Part of a small language model's weights.
Architecture: RMSNorm before each block, rotary positions, biases, untied embeddings, attention and MLP in parallel.
Training: a variant of Muon for these matrices, 592M tokens, 10230 steps.
MLP neurons of a small language model. Each row is named by its layer, matrix (down: output weights) and neuron, and shows model dimensions 128-223. Each number is 128 + 32 x the weight over its row's rms, rounded and kept within 0 to 255.
Before each neuron's rows, "raises" lists the tokens whose logits its output raises most directly, leaving later layers aside.

raises: "ishing", "orth", "olk", "itness", "estival"
L8.down1947 [143  97 156 115 115 140 137 132 113 157 121 182 146  97  53 105 112  75 142 108 162 124 130  71 109 120 133 164 120 126 160 122 148 117 117 112 181 164 116 121  67 101 127 138 153 107  42 105 120  97 153 114  83  91 111  92 124  75 157 123 144  95  98 158 162 144  96  93 178 139  99 165 166 138 128 129 126 125 132 149  71 194 170 118 168 144 148 108  80 164 124 154 126 101  96 117]

raises: "s", "mad", "m", "med", "ming"
L8.down55 [139 125 115 164 145 216 156 149 193 134 138 126 133 121 117 130 156 145 128 167  55 100 150 155 133 152  67 160  92 122 147 140 123 101 115  97 104 181 123 110 142 133  76 133 139 126 119  81 160 143 170 108 124 149 144 167 137  60  70  64 138 151 160  93  89 116 167 107 114 160 170  98 126 165 151 114 123  97 142  58 106 107 149 119 159 111 112 114 175 130 135 138 105 170 103 123]

raises: " families", " groups", " communities", " individuals", " cases"
L9.down72 [152 181 108 102 114 175  78  99 143 116 150 142 177 134 125 146  65 150  53 103 146 151 127 123 122 124  96 150 182 105 116 113 133 141  61 155 142  98 170 112 115 106 101 115  76 128  85  58 120 114  96 174 104 149 165 128  67 123 161 115  96 130 127 146 176 115 218 138 150 133 157  84 178 125 192 133  96 139  96  84 163 125 106 139  67 142 116 105 146  85 115 173 160 139 119 134]

raises: "ga", "g", "gu", "go", "ger"
L9.down1686 [130 114  86 128 157 161 146 139  62 109  92 114 129 147 118 200 120 131 114 145 143 146 133 138 140 121  96  93  82 144 111  73 131 157 164  65  87  97 163 127 125 136 155 114 130 158 146 186 159  91 114 115 150 140 150 166 223 127 103 158 120 168 149 105 122 148  94 157 147 143  99 121 157 173 147 136  88 142 128 108 122  96 125 118 121  94 141 169 116 105  99 125  96  80 150 176]

raises: "ively", "ive", "ivity", "ory", "ions"
L9.down212 [129  86 141 114 136 163 112 144 157 142 105 140 125 125  78 111  97 169 120 163  62 149  90 160 151 135 120 162 110 117 123 164 177  66 148 129 134 109 116 132 118 160  63 102 139 139 139 136 161 173 122 128 142 130  68 173 122 174 134  54 146  87 141 163 114 128 124 128 140 126 120 126  91 135  94 157 124 126 146 173 146 121 101 176  62 116 102 138 168 185 169  78 118 165 169 103]

raises: "em", "eman", "ham", "hel", "es"
L9.down1997 [121 174 156 128 147 114 120 164 221 155 192  55 105 148 118 113 139 155  90 118 118 161 142 103 151 142 164 131 125 151 116 106 118 125 162  80 146 148 106 201 106 126 146 106 141 189 108 141 179 132  77 109 138 207  97 112 132 212 138  61 150 102 101 117  94 147  88 180 162 212 156 127  66 151 140  78 102 145 174 123 147 115  95 149 114  96 144 109 123 169 170  81 131  68 137 120]

raises: "ity", "ari", "ary", "eman", "ya"
L8.down1769 [155  59 137 137 110 132 155 141 142 147 150 130 107 167 129  88 191  94 128 118 168 156 127 102 150 107  85  84 133 151 130 149 150 127 161 142 159 140  73 114 138 123 151 168 115 143 104 139   2 142 143  90 131  85 175  97 139 174 136  59 128 152 180 158 135 127 131  99 101 192 155  52  73 148 201  95 152 184 160 117 113 104 171 143  73 105 129 129 188 141 123 131  98 124 150 115]

raises: "izes", "ising", "izing", "ed", "ality"
L8.down958 [144 164 112  99 187 113 137 121 106 107 130  73 140 101  89 126 121 155 112 164 154 150  42 189 109 154 136 117 129  80 151 141 149 125  92  94 159 135 218 209 150 140 113 153 153 125 130  80 162  91 121 109 116 111 102 154 170 167 158 110 136 168 129 106 117  93 141 165 151  83 125  75  48 145 164 101 114 145 143 162 144  71 120  93 185  71 115 129 163  91  74 152 166 100 152 119]

raises: " 120", " 500", " 300", " 200", " 400"
L8.down769 [125 110  98 123 108 103 149 120 135 182 146 165  79 110 152 202  81 193 109 113  79  89 190 174 151 115 137 131 136 137 128 108 173  91 138  96 131 154 174 156 136 139 136 216 173 149 153 143 107 103 105 162 205 213 142 100 133 111  81 123  92 145  85 129  87  92  91 118 154  80 111  65 107 108  72 127 126  71 124 125 157 133  95 128 113  99 130 143 161 113 115 126 128 103  94  92]

raises: " but", " though", " which", "de", " although"
L8.down1675 [141 100 138 163  86 165 108  73  87 148 107 148 134 153 137 116 122 128 126 166 121 168 163  85 127  94 143  81 122  96 127 148 158 113 178 151 150 156 169 166  68 101  53 110 171 183  54 177  94 150 137  95 144 162 117  77 124 156 113 142 123 141 155 124 142 108 110 156 137 132 139 127 165  97  81 153 137 205 137 165 132 143 131  99 167 106 103 172 118  94 163 107 139 102 146 121]